Weights of a small GPT-style language model, trained from scratch on English Wikipedia.
Training: a variant of Adam for these matrices, 146M tokens, 8924 steps.
MLP neurons of a small language model. Each row is named by its layer, matrix (gate and up: input weights; down: output weights) and neuron, and shows model dimensions 16-143. Each number is 128 + 24 x the weight over its row's rms, rounded and kept within 0 to 255. Numbers have three digits each. A neuron's up and down rows have the sign that makes its largest values positive.
After each neuron's rows, "fires on" lists the tokens most often at its 100 highest values on Wikipedia text that the model never trained on.

L7.gate472:142134127112107103111161114104112140160141130146102115105160175095133118127153125152101108144152163156127105099126134124166100111119131131098152146113097166146160108182140154111135125074119118131135144133177147167102115126108099110130162109137074110068120110059096121125151101125143082130152127094099167092089135090099118128100134155126140140073134128105113141152113107128098149103164
L7.up472:169118090101109154124108140165114143150087140147097104092151152157168112124105160150126128133137167134138071093134123113123086143133127169094097174134164140127129117181124107144110150138111125119097116126104111104107121117149159120139162139136075149101126130110119104138152145087132108137149124098148110104137136129165156121166135144155117129138172158141140115164088155137124119127171
L7.down472:117143147164152141137065106128117090143149109127173110105151118132101092129089159115123143110110111182120124197144094119127161131137106074123160091173124107130110169116135124132144112153116153099159116100084120084108176113154104098100106124091150119094146148113101138124125103110106139141095116134159098134158114124197121170149121120136129130111130166103121095070139156119117150156142
fires on: "at", "us", "|---|---", "ear", "ound", "art"

L7.gate157:104147143122136105117106127128112138151122108088116141129117174153176099123163133157138139116106159175085100161116138125140116120133106116035142150105132090141131104142169143143117160137139132104125141096145147183132115135108084129121086089117072151130133145141114121152133121071150116123143122121156129142162170117150122114149152145167148118144141097082130154181106127092126131110153
L7.up157:138136114124140123127150132121145101102152113127128122109123125124141156136156117134090144120158125148077082141115130116117147139080128101111124148164150123127096122158099122077160145140131129118165126135149132139137135126169140097169107097117096137147111129148102135094141147138144169144098103112150160100128121066122120068123113123142156165122147093112201104125078122114125121158140
L7.down157:109122089138143173111155133103097116101140092108148133137120109134130113076123113114149130112147091094143107149118130144116143131128082151155140140112095162098094181135141153117114172160107142138124138127109138132152119107150168149106171096128162088134128145138103135145132142141118156146088192162129137139166081132136141129171124103070075147170129110131143111131120152079128117153112
fires on: "p", "ion", "ame", "am", "ub", "ear"

L6.gate121:113116178114140128119121156125071101136135158117122132092130122110164130147141085143124136101142186098125108109159149114063125130119125113161147148168113108121166124125162103094125097130157132102156126109148095116176111150157129119072132182130124091140152108168105127138133161150119168149112086108107163144149099116157141122129097158137090099160131090086090126131158100108125131138122
L6.up121:120144137127138129144120155185115102122092164122147156119150141115124125148109108133113180094116143101152126126172131121097142114134125131139148152119086122100128122116148163118122091123132125093169124078126097145136115106146142106110139160108101135126094129097106111148128116096125145153169108191114128154156122129166103162177150151163094105154098136102083081109143077122111102118114
L6.down121:084150148100145137052168121161093130143113176140120133103164140121067130160154122124141112127164160114127125208170105116084122115192118116162133138116121060136131132165156107140130127123135094141155098146155099106177111143139121128110129161152123106129132127126093118097118132147136125141107096142138174121126133131130129166148134134113133104145159110082117119077143107106147147135117
fires on: " r"

L6.gate62:156113118123137120151155163081142140148149093122149126122141100119125106148086143115122119125144189144024111085123147124110118112138166154103119153106114143143127092141173132117112142105142142158135129115161133157105116149098112118149138117088102162091106147131111135166101147169132090137128131134130122123170123119121093107139096123107098131087113118094109165111116133115090115113139
L6.up62:161134120123115092137125153098128159147140141110111096102172152113104168150089107131156148103122135134119102082091123159132140123084111122123115159086102149136127126136163095105127115161128121138138107125125166059100120115126136071166124161125163170111164114125105153107152119126134100127135130113147106110127129132101156140122151109094107119102111077087125134124122091047120158126118
L6.down62:070107089109133141139133144122123158142116133139111053095124161102087108109109142130091131058140147154136098099134122152103086106126134123083119137144160136128142182117167119134104123166102117130120115142115140106071132186136141107124121172097124140098148111122160137125117150118125116142122126121135162138155114135139130164135162110107155146111110166102120134103130173121133111106190
fires on: "ed", "os", "is", "ing", "at", "d"

L5.gate509:146115102131142142147120146110151145128189129120062140120086133168131141131103089151118139102163110130104164135099126153123165107108115179093122119089114132135140103113150142096097098116102135158148075143109130103155133122074124149123096096109082121108099140172091168108156201125150166156104136151108140127122103116100119134138113131124089144156135159118123143107141129081147123096156
L5.up509:137100111137121111170134107131135131109135136116122145109167114080113133114166147130081120105143116103174124128136158125137125144133142119145123162148160147139114120137112126164157166138140108139169128162105131171102155198153142161099124117128136157130126075076140092149085099107122102107149063109106128142143131086128155120146102104119149156078112073135135099102122133164112095113107
L5.down509:144110167131119129143096111152135126126136179079137115124117166135152133117133087181075099145156136159120157119183166140144146125094126136159129173162083163144093032141133125160110116118145154140113123103122131124136115114149084121156101144142139123125121136126107088145127156177119134123149128140146089078102143098103158132146110133125140102113126086139122131142098093104141085110096
fires on: "er", "ag", "ard", "al", "in", "ain"

L6.gate357:142147085103069138148109119114140107136146148098143102117116152114175131152123114120141117123121147129153160114109164119144139108131123133148110119126115148147120091147132138095102090133114179111117130167134108122188114120150155086108147170147077113116156129148081171124168142133133143103204138170158134148120157126094109119129107142124091159140147131086108110158132137128147158147122
L6.up357:117118114129125131176142126155124113138122109114131101134150110114108117107144163080108128126149118088154129124089132181109131195145168140120110129155101120111119137160124099130083099154136130128139110137141112144166159145076087113130125188140131148106158111108112130151147122120147139144129140104107134138126147106090123148094112115123133144102119141140097103175157143115186141152118
L6.down357:140128145087148086094071131133155119164114169122043159101097103189106131122155104169122127107119137150127166156156111165104111158174111134133099119136089133103132165090117120148099148117126137125185122128087103148125128152128106122130124140150110099125189122150140113113156113104130140132113106125128135114146129130110116126109093144116166132162137096100120164130099078111143094146090
fires on: "ir", "i", "al", "ap", "ag", "ed"

L5.gate373:140117131119136204133117171183147118090121165124158115091146152086154125137113123124094134165120184156147112067103164132116122112143116150123099116129091133117132124128091149098108077157112134098125111108138136130128135109151114121132119100095091134156184121176117106122163153111132142147148125107121148144117116109087127126096114142125099084138164110114099117133102077146137141107137
L5.up373:167111166149124160150116126167134115119166169114154149099128103096158124139160123139119131115137134142111129091118153132118125136129142156161111115158079145107109132094124129130085080134130123119121073108135120177142126100129069156129077118112108160123159118137126070127180167113141109164118131160100149113181080127131119110144114174104168120127138071110158098132136093141135122094136
L5.down373:124125119155123144115131096133159126168132136106124131153112137124072128140162108117134122151126116147141104109086064159113146103138155120151136109126123117086122230094167150149112101151137160088130132146159158127114183142109131153135154107112096154089157119120147128111128119123141126141127085158113110167130157087107169146148134149157102115127084096101106153132144139130159141138150
fires on: "an", "ing", "ant", "ary", "ive", "ry"

L6.gate51:088143137102083139080142118081135147181152169094149130140153101131132123142139104134160144124145149162106153107126148132164167150112133096143147086132136137124131087144162143137136080138147125124114124120152160152117084163112116133165135100097143125141153122164151166133111142145133102154154169159122112141135103133125073156128109169119151143115147140105132175117126108102111135179139
L6.up51:127128150139115168111130191122114149106141095131099102140139128174125122115090107165135139106139130191126133110156127118138107112148135116096145082129139134134117119123119176161142108131113119093109123065088090114110070123096120086117097114103126151117147124118141130117155132151124138113145163185133133154106117169147146144142100145112112139122128176137101146104101163153118168156117
L6.down51:147143135141112145142096135089160122140122105139147159109119125115139115158104145165099136135160115148145166156147073119111067149141093134147142082143161119130112178109177112109137188146136117126070115127112131144116121141109155090120137133118170172111132145122139142118138137116121123097053122122111108126119142156136131090109125131120112178130137107144070146089073102098093149138145
fires on: "d", "h", "t", "ag", "o", "ac"

L7.gate360:164120152104126134176109116136181119145121120104096119120176138094172080102133090111108152135116144135106110139100132158199135132156160162111146129112138145119094125183145170114092162133101145133127120122116157109150140116131098099153132131145148092117089133170136105145112100121161103129097132080124142157142098105101150096120132138120113114100091112100152187112105118121125086125099
L7.up360:113148154088149100145120146104092174160139112136146105123137122126162118109173168130140120118113182148118122136115152072154066106151133180133090144093140095157152098152093122136089107129103127129097134137120108146146111094141089105102159081144105092137157121117124145127149099166136084141119094148133159125129124164116127082131135125130124154192099125118107125162118159118144132139119
L7.down360:106131171121079140103112107137147174190107141150129166144158126131173125138156139130153101170175157155143134145139145126103114131143140146182142150136147142113075114160143126110156145123114132099143139116126104118124113096136129110113129085127124146113102125112121153110158109121173166126166168076153138119122134138124154116159147101137163180112126132076135094144131100080130073129129
fires on: " U", ".", "t", "r", "ary"

L5.gate262:141168142140087144154104132112071109127116114110155138102128170146120096175115125152143133101108120111081142131150121122105131133120100172125140138133152119121088127136127093139114131116159139113133090104129169112138133096093091128113126093084144130139111110146142067165077141140116157148152099184096102136119095178143174149126117133100108134155101124141156109148160142143152151113160
L5.up262:102169123107127139154110153102124093097150110080119128151116131112100155164112131117108146124143133129099117132160148119115098121112144180130085145090130112172116132133152068095092114134139114169112138118112127120164112127085087113097091179107154136066138096167143099168123113173117088099050148127143095120116134110100170134128124115134102123109117107102119144142128123082098139098126
L5.down262:110187110106124158154113169087098153123166132159098174148064162127122060150110116184148114133136117123137086095114140165117113125102138109169128149121138087113120127107127118093106161114151088133151139150113106144116105135118104134144084141127129142123131123120089040165103142172103132108108139152087134158173131130134123115123131138111132126137131128150117147126131151111095158159122
fires on: "9", "as", "6", "0"

L5.gate397:120152150119159126159087135124108132086113137127160108123118132095138156137124149058142127070165159140119142065124110093118140096093116131112130152145104120114111093154134141098144133171138121139136104136150135147214133128109113133137110126101079126127163107176121119143103153090155090130125103065135114114118112135103117115154098119162118134142114123137120141119095154146110170144167
L5.up397:154179130124159108110109112182115117129132138139103137172183086126111129118178118089093113119143132121121095102148115090124125099119119112087147120166126136092086124163100115129124094144078103123141110152148130101145110140147131116131104156128139110100129130076119120086119152130098122161116138134101108116134109159128121135162138097088146119130101136109138151113098130177147165164112
L5.down397:084101170149148161108094130154129154121109129151163121122146098139145137119155120125115137154127155135159118105097122148133171113116117118088145164132182133075129159172096128101139188114116125157149108130090144118147117124144149124127150114127155132120067175113133129131136099151134122147112127117110108144126141108118139145080137131118125114121126153126159088140091138138114109160163
fires on: "y", "w", "ro", "od", "ay", "ow"

L5.gate306:085113143148133167175135137152121124100123153114157128137122115095092142143137123154148168142126128152138103113137139122092147129101131121138117082156074146176155104126129161131117049105128130090146151096164126112148137158079112132145081118126103125125139119152132107113141111152134173145141111132084164122145089119098110105107143127168176158128136099132133109178138098135094152138144
L5.up306:147138157143154176112145142117123119107129129112134134124106147107107111124116133125175139137146129143133123118187128119118149126086088122125122168124091150139125114151149156112122129131049143096131140175129157130117194134115158126132103115130098108118089124152105109094161091179128148175140124127135136133152077098094101119109113115152158151116151107116116117169135082165107122128134
L5.down306:096081119140166152135128109118160132122160134137153139149129147141136152166116114128123113167166112113111116117129116137144124078143114138125131116102134145140142197139143102103135142140177149141153112139135149125136139129155149190121095105141101128137151110122104094105210132154125119138110136113104115171117135108089135096115152116132129114145111115123111122156118137162132127127113
fires on: "ian", "an", "ive"

L6.gate45:145131141113074103131076102121129117162165142093118105123150160085140100099169176103137116145125130113097092075122165117120144137090099130095137158114115133151083112147124123111105128109101134132142137123161134157143116113131104145116151099141097097112112115131144152133112124116116097131166149134132126093161118088129131096134097129110138115134131094098140126149154137148128122107129
L6.up45:143146142162113130132144152122143117166124136125146127135107143124098088147120151172124105155141149139108147124126100105134167138143112156087139151128098128089134129153125112130134110114102116196130068137116152129114118124083112085106086129149158114104091124090104111168157102141115083109171123120148137116132139152109150134129125154080128129098145118148133137148140128136094209158154
L6.down45:117114133113126131135116083130102151145146096149139077072105142141111144149101134145108145103109094170134095128095145120160092082131167135156148108115110114125151147138179093151126205131097151171102106169112122125120151130116070096117150151126139088134106154116128154172166138104109132125125113137118130097175145159161156155107109096126058109121101150125181132104123131143125159109120
fires on: "us", "ed", "en", "at", "ent"

L7.gate211:167168097119161138101105083171133136156119167110128134138119144116150166074143104089152142104132143136091117109119137148102178081112102107133147111161112142172135128149090132112110081105162136141087124119137158105152108117157092136107125175104115111144117144125146156116112134158098111153126176090135106116129063142156122112119108149155116099110147152113148130094133149155125116113129
L7.up211:088133100128114122146136144082105158126143157120115127126106104093146172152159135138118125103152121116120127133119130150160159086107169164133154127163123140175144103104113147085118120097168112149103105143169144124112128164120124161127124137136140137136160115109127110101117141115086134129124142153093148135118085131102181176130104157167124129109129133149125113118155164099096163102134
L7.down211:167113137146111092145083146142125082144078111133123106108136159140115085154138173100115169109161124144118107116141123124131117146097121135146120106131162192145162156139128119141150168123130141099101135141113114168114128145137141137169094122112133108096128151132077154125108105115176116105144143154136159181137102109103097122117133117162130105107154081115155130141097143102122140094139
fires on: "ow", "c", "w", "l", "id", "e"

L5.gate217:137152128157099141111117151120121127136147151092115134140146160123185118155162104131143137128078136153130174112112126155129124183083157147127118128087119171142113106128183186103110077152102149092114111126135137131155097122132163124136127138113140141137080134150088132168124102148153099127140129149161148127141079131134063137108112167128097162142078123137151136119128151094132125143157
L5.up217:141137114172171072126141129106104108126148096140158126175086120181145150089165108121135099126145116128143139101093142097131116135105116169114107108163106135146159137130117128124138143145117110112121087132184122087133107135117172112142082098157147116148096141091132133138094118180113115169121145165135115119107115134133148103121174127128089133133158126141155128147105178134098124153150
L5.down217:216117127110180095144099120101095096177153155114162161115144129134107153120134147117137073167089102159149108112142121122090139131096144104165130122122145140137140151168084116142144056140130124118104126167144123138129120111141133092090105086119108131076125125119164148093094132145120146119118145091124133118113133158129110134158109101133114114127142149130124109103103137135157137100127
fires on: "y", ".", "ly", "ary", "ber"

L7.gate136:125149116114154139155141121113085120170147139133095118093170119115141129109126088088116139102110134113103090121112129142145134165111156131100128136104095120172110107122110094101119112127139136090075089124132175155169124141100061153167145134156117113157113108134119185133144138119136108126131126138138123110173104044133123122082141123112140150120134098112119196137149084140155110115111
L7.up136:120156154145112078141178127120081134136169157115084155081094126136139152094172097146093113109145131176109142151119145154119129095111110116075108123132115086141074128102144109119114086111158119142130117086133126113104130163101136124141083098144139164146164151127143133120093155085139173089119112192134147144150139138108142106111175146118135123127103153115134179119108123140084139103132
L7.down136:123147147152095098120116170133131134146089127115156133100099109159116098153097132128094167098170127144165128079132143137117078121102155134119087137102157102154130130105151127107081145138124139118139098113097137114130124119137136155116099180133172133137148153162092054137147189138146142112143148130117141168115114166111116150142172137172101152118127154114126112130170174119134100137124
fires on: "ow", "ing", "ain", "e", "ost", "ound"

L6.gate332:129123127147143127152139142135107159128099160129142093126156135075164104121121119092127132137118135131104147121155130146138127161145123137151153160100141118154140117136170141148166101086139133139108142130103142115134111117075077134140129148119071108114117115145144088153150182104142138120116137179100153150133135149143090099117104179166123141149116123093082121115124051129181094101148
L6.up332:124125137136100100099123139139128116190092152119121101105124152089117111115120125090117125122127163128153121141136139163142116126127106152151125133128102123118176137167166138154110096145158087102118066112148091112141091166149143161105129145140148100150179104156127183102129138119110127131156136091135124114112128196171115169092153138151118086135145106103157144122138119123130164146108
L6.down332:130131160122156131074139138125100135087126189142131146129147137114105144126146116108130139134142167118097106149146124163092140138138121158171095111120093077144112100151165137084102113126124102169126100139144135112191110173133121125102096145156107108132125128135127142136128114160122160112120103136114161094166116127141133141155135153135105089138177095082103151108134142113144164130110
fires on: " r"

L5.gate37:144140135125142148112138091122157117145166159137147135089134091100098104089102134092082131134128141131108085118104153112097092147123098099086155118115124172127094100167099136156132099112171112100107136139153107154149176127119129130108122097162158116095074133118150121120100142134113154093110144119150103101130096090127124131114086137111125098144098135133150150069112160125099141115097
L5.up37:136145091131146141095102104106147180133153128140135168137119115108144120116144145161122113139154121107138123138112142136135096083151118114141132189113152145117102146142116132110142094154145081153085137145173090115128182107120144144128111130133161101108145113129146132135143157162110139122090125088128153077094145116088159090116094115067115141141115122086138153139136148127133123114113
L5.down37:151120142104114109140078159111131130106110125150144125141143170102126119118147165145117156135179132150164158131134094152123142091166117116151112119148131147148166137106095132082135140156146162135142131149163124129104170129125147154127117136087085099139142130129119101115149107154146104159144106119130152205109153127087117127115156108130082129132150177115105101150088154139189134129162
fires on: "re", "ro", "os", "ce", "og"

L5.gate410:108122163120129144120133129143153145077136094120164127153141105141121136129105126126088116142123155163056107113170130153150113145084101111143126120164128124125142058150138125092132126118131115136091146130132112146174120153133105108140159132129107124152133120116152106102114122086095177137140105114150076099126140152086110126160097117153132126121125129098133173135105109134151143159166
L5.up410:118175097152126126138178104175124126071153107126146155143153115148127126155136146153094091164136114125136126122126113129141125099104113103135145142169157109117149135131099101114134102152156140119172149131155122128153133102138144152117122151174136100170177144118158129098169122140144130148152145095171115139090146088081177156128101140080110084125160132146097149135129151154139134151171
L5.down410:136177116109127128129084170115131135119062146156143148143102136135126133131174184068139114119100118111138140183149084138115139120105134135105126121142130144169181116123103089161095141117144121151121152163119148148094120112103171172155125138105113163107145122178150156133136128120111115101128138109130120111134129107160137109070165106137113114159141122144123085146105131123187128120089
fires on: "al", "ic", "re", "ro", "os"

L7.gate4:115081110091102129129159109154101154114103076141153085138166159125135142146142124135109167108105122140111125139145097136114161126071086128082126121130140143144123118151108144107161098128125127122121138116141130105133131142143156102154106093125140147166162151130126133123137172130124121165146129111128160120103100124117099108148145178125138166136116125127126134158066139114145150129163
L7.up4:121111129083119124144135109142105139089159130109130182124106133137154138120144103161113084073122127131126148131117132113116106097118113133122098170149116086125107124100114090149153123101139101124113121138129145131136133117092125125092145170132117115199174136137144088156105153161121102141155128125126140131139178128092150112128157149107130096121139137119107100151146173142149137072105
L7.down4:151137120151122085099184137131152141157098124112199114095144104149095125138149114167125127130106148118100132130131094134137120187144152104081119092103152112131138140112088109144061145095081118143111095135118165136110181143154142113141159137098134159138139136146122131104117141114134089082142096111124111076156107087158120166089145116104138136100124138149146146138138126155130149132120
fires on: "s", "al", "'", "S", "ic", "ok"

L6.gate494:149157127157106128126146071140163144100126134103181108096095121088167144149128094070179141137129142123109124123140129126123141103090100140148132092094111138166160146188147149152145156128130089116171072116170151156162101132117114127145097172146159125183093149148137120128147120109126139152150126115121143095076100116120105129091116125152141123142133131084115151087169147118118140155110
L6.up494:096116089122127163119128108129087116131150108117160111153098151130117144115114141163206127134079091111137129107125138125117151129150082179126106158124161097156118116099163097115119134087165141141103141134149102124165148137098079121091118128146132207091105147109128126122089125102119083144126126148150131150172117155114138160141120090134118132139137154114143150168141155145104162077105
L6.down494:121140122120096103127134157129120101094153096150141080114146105156135105125135121123156125160148130137120117133100123160144149111162127139122098132166106116125126128114165144111141092125200128098112127131108120114150109133163064140141122145082088146164115126118138111058140133139106122144110117163138118137136142097090149145120134072126116099135097123096097157151155109097133134136166
fires on: "j", "l", "i", " J"

L6.gate275:159088166115104135109110122115137111114150131108110108114148132108139063117119126129166191105145152104088122143145145113122136106105118095123167117111107090104115095155108154108145170069081149090125058134126167183099126119119119135135099123125142121174119089148111154126191158117149146097128127165142140123135112145128121119126104116106111144132133112121116133129146129138114132148125
L6.up275:156138131103104131131123134083112116117154105108092072170101100140113131137113145121144140147133131160140113151099117087170154103138149137100175133103142130135168149142115129130118146144066144094128129126126182146086125145128166129083116126104145101133130120104122139115123120171163125104146119140172085133162125116147156135117138117125093137103124152100165116131104112157094127133098
L6.down275:121175100094055120118149105123151086160133129149148143148106120102123125137121117130120132169142182092141190144073087151128148140124087132138124162135129122109168141116185170134084111110107134121116151131103142111124159158122150084136193108158124111112099117121126137111089133145117153179099112114143124145135138112152123115161131140129120150148107144125145142141119093119112106173138
fires on: "t", "h", ".", ":", "ay", "en"

L7.gate500:113102162127095177170147175136135143093124126105100140109173128074102106110126115125109124126113143123116142119104137131128127130106135134106091152104046159141140101139121134157120094128110150118144149086164129149140140111100111155103115124136095116137090134159126090144168159089173125157160131111106131117142144124119089156121133142104161095147145112123123143161126113136135099123169
L7.up500:133126126101097138131136149173117120117126107127156134104121133108100121148114117148093152125117133129115142085144110104118111142117111099169109153126116139140172129120157131128149107136113136121128115126122135136148149140153093119140143112136101154116098156163115096098178168145127102147097103134076116092154091135114148162075117098091136135138125111161116108152143123079134142084150
L7.down500:157111111136159129129139126133145148114124125109136164165143140139100132153155115173119146156161109112138097131095048141136138166140135115118103140132119171105130239134129093119128128111138149111107122133148135105147178126123103128133079122162119135130161132151154109156152124107120127130132139096159109086126164159093149140137141084142133102121158145094089151144137095098150102114157
fires on: " and", "an", "ian", " or", "ish", "ary"

L7.gate496:131099154089100104122101135142107136153094125113122126115128129159162126129170143101165121088119141142147152129131152191098150139115080130103149120113117114112098101146164165162120127093113117118099143141161134116116096104177147147109134106102122103141154146138099134096158171140129103097112094121139115115141146099064082104130073146143127123126125144087146161159140106077107143149146
L7.up496:120147153123118170136136117130113173151096115111127135112158129151128111133152159116154092169139139154121125093124136141144112105159084186120119160137102142160107124096185123138107110128152109139096154143162136155122141137109128150120073131122115125116138142174125091161099135089130149107136153130167108131108122109149093089118121120157139149100142190146191144112094098124174139120134
L7.down496:132148092105125095116127133104137121169139132139126172138122125092156115126195140136162119117096118160112131092127160090085087084112179103138132101096139152088108112116088114155137112153114169152144103157120100113163104131161094101140113114137098148118125138140108153150129105132133110123137142141131182142124151136089182142155139142177124156116149159108128122089133112116152083130125
fires on: " H", " T", "ic", "–", " R", " h"

L7.gate207:137126150167117132099149139106135097150128151130130134133137108120161137145133129113101160128177076144126137120160137106122166172126100126113155145149134133143145120192145134174153136115099146116097090145171162159166123129128116124106145136124134151097097137110128115132101170132119087080113142133088105106132099094123118115124122120177173116153118098105163140091148136121133175138119
L7.up207:145150133105099142126133124137137093100137105121151103145118116097108124174128099133154188141130121114127153119139107104113108147100110164154131134130202129130104128164106124137144163092168125107112093079145114102159129151112107109114125141170151123149149151149105128149164092166142108102137147169108121118097097105097157112113122093130133101132135155145180157130140157112096172080121
L7.down207:152204155124166141126128104143118123113123096137117125111111115112107124142124099155097143151130127118117151153143162166120136133120140089168140115152097064120139178136120146129139138150133139106138138160102105101138137090171107113098110149124132128119135113143138082134124192132141161099155118131137128117141104137122139142095153123128121115125127122114183145167142141140126111128093
fires on: "h", "u", "i"

L5.gate7:120076096155141106133160139124165152104089135099124110114128094120140095106115123152154127101117173111127125114100157144165115144143115123125163105121114152116127104124134085099092090161101140109130078161108090158146111077140146120108183111144117145124139110146106120142116142122167156137164140154165125095142156105100125096099131155109159115140122141101098124163112096143139135133129
L5.up7:097134123072176138147085127132100066179135102136115112146138114162168105139155136105145146140097105137126120179130113166136145146130134139128146114132178108112127130144158119143105106158096141137129089117089106136137102109106091151131084156160119134107117129120106125154130127164200129133121118150093168129155124144119123095120143144154159130171111151137115165143111141083153140127112
L5.down7:124139125102169126103134094131110092124146096138109109137128113149149132086140129089098106142136163130146132146150095115113129129116137136168175138137118141113162205155089140177126173183162123133113073141110159115139133149126145128105097114105088154117142152136108173136157148126098131141100096114081087107138085155116159122137136176124107123162136151126125155115115147150149112135092
fires on: "al", "k", "in", "et", "a", "ap"

L6.gate114:103105156180132125114113135113181134104115166118101149104120136104130116119122070113142136123144106127138136142142165134167153145143059164083082166116173161148146110115151130138117127113124141142122129138093144172139088135137120137115132119107153131098144142135082119177119175133132092134154127116178112126135120126146085119137090146113154134096120115094097138177096111134132124138154
L6.up114:096094142166098131130155121177144129128114094155096135144112156169117127133133056129127084080130097115134117161153124095121186141112100137108116124127122137157144150124098097130087137143180129160142141109144157100109126106149132128112103137128098145094142113158150123116148126116115143150134116124143112135163138116170187107146103107107167142134131157121120139143139131134154153093147
L6.down114:092140104144126145140142087127137143148148099147153083140112168160098134087119119114134144158098153115158100118114134130120115087145130111104162109121148108103141076119059124130084115159126153130109128103116118126163120135083128092123130130114156151091129120159150117138132161137121132109119144151084119120103146148128149160120169111108147106117098185142120132148144092132106151141137
fires on: "a", "all", "ro", "ed", "i", "nd"

L7.gate54:116105153111105113148158142095127125087111079114180133154120148121146098138123145141143132139117135110090113121137127115097142134130110115059118161121142155126118132170108127104117108098136152137160120136165130147145141152091092142137093143154120167133151150149111098128128168086162153140146107155120109115129153140121146100122142137129115169159113151156102144152149129133145076089112
L7.up54:143138093110105131115084116099089104086155086137181124115133150121134100139119132143117096170110091141129132097118152156134160107134104091098104153113108130158146112148202115158096104104154165164119127125131147128128145124155097128144109165092156129090142141142151102140077110106135148116122134131127099127151135098115118155139122090160168102148115118085131091126128138161121105103133
L7.down54:114155137099138103127135157115136147152113122136139112120101096121111122161136147126142130167130118179094150158112152124110111121146154118106121140126147108147129126061093144093145117108056181167147137141127116142123096165131120096155132134110115113136113137122120128139150181117158175139133117124097131142112089114182155150117117138123156140140110145136113131175111121104153102100105
fires on: "0", "7", "9", "5", "6", "8"

L6.gate88:144102159162092151116128115131140146084179155102112086108169091117144150125126118123117136135127118116101132140100141140100153110127151142089146117125125112135115118131109104118135081125140102109115128083187155098142132103140094171107093125101115087166111114146102131149132177081094107167151176086179138119106125113142110130120112135149135068131123149144103129135137090151134132153107
L6.up88:113054163135127120101113087117123149125146140142139147132147072179154163124138120120123096153112115123135157131096117154120160120152143169129128158152139119114139129115125083129138123136178124121124129091126148077115143097163136161087110125113095084146126128141143114162154191105098124146141105074143155137130137136124122127152135166146138095119158140165114129105121165145155145160161
L6.down88:102111125110169154108113122104077091166108089154148119150097154134126121116137123138159081162147106116103137136119142159113135186117119124158142137137111152158147151131163139130121087129118139162122123100107111107137107126201141144126159121093166124125137085088135101143124164143093133130138143119093130086150093156135167154137152144138189156102105117156117108150134117120124092096130
fires on: "w", "ew", "il", "l", "ad"

L5.gate274:133118109122143124147148095101114171149133147127094121157131108149119134124116062094109135084140194152131120110114138127126112113122143116161143140135074086140156085159098121122136127091186119132127127115124135127170107180126104049153155100140121130144142114148121152149107118156164137123127115144129098106142148114120162114081099113126193123106167107129118119107095129128092149145128
L5.up274:141107105153159128156127146119166146111149130143093135119084126179159145099084131163115119159154163130139139152144113119118120114125160104097143138140153065112161108121109110142131118117172100141104134081144149130159118168109127079154149114125102178138127129116095094125167116104129107096128116158149134137083152140144156100129124115139140113156166149151138143128087155113134116156133
L5.down274:137151120134169149138101140125172124096121134123175122141152134130115147122125155159137131139117093113155140121110157141131146100147168184094138117121117178090129168148143149148100093139099179124121113139119170140104180130098192167147122159149128174115162143153166118145146117118098140119098141140160147201084156148143133124111100132145099099157140161153137163142125102135134119110127
fires on: "ack", "as", "n", "ay"

L7.gate437:180175107139152122107095115144130141143124165113105162164166147083106110170111112073146135148160156159104147153125119152139148090100131175087088138129156136135130137124108165139145113148155128085141127107097135085099147120118139115181104148129123090122109096152107107117096162121125144135094141065175107142134120098099086088152128098143130111105153156106111150103142171099138179133108
L7.up437:129201097132143155169125136145112110109129143160122119112156129154130115124141127123127140131113119139114146078112132122082088115090130137107143134197147127093144102181120140086150129146157120155111126118150134084111129114121162104138093078102069106130126127118113120105099099152096155110112080109119138142133094138132112144153117145137126150159155101147160102082144142146114179136151
L7.down437:134127120083165133083096189142161080131129120145177146122091130117155115086116150182076119157129122184135120058110119106105128087126149146075133138144101134148127145145091114125125127118090147129162104165156129152110165113121109125111124158153157178118092173109156088134142076100145155084117125127157107146145177128164124091135111134105162137133104120111131145148126126125128128125122
fires on: "ow", "ul", "y", "id"

L6.gate317:162082149140159117123117116101149130148129113095090114136142158113149113134138118138097150179108094124108116134117135140162160110114163109140133091145117089162074109147105135153116114075138110097153116085164164125151095176169093144118147104130135095147096127170144108148116126081138124103159146156144139105102080098170133144126136144128115126094106143099123179119104121108100127141069
L6.up317:143129121099159134130111151127171163109156146134101130165138106152125133146150120138122103156151113116114174121120136156132148091134201139120144156130148127155140111100143118072091111116117141142117137136096154083137150127111151118110084114134141100145120110152099152123122122146177121150097138111156171145109094124137140090141138128097114165114138124119105120139103162126143092076123
L6.down317:124131157126167145115090167129127090151159123117123144117131138133141119083111105156148113158081123119128106117140109117112128104161108190112133154103115108106157137156131129113129079165126127135111113104171130102110194098137147152131119144102124109130116122130100147095152128117180099177152132079095124088118094159153177133095123156106176141124098151115131173122130121115114151127121
fires on: "il", "ad", "all", "av"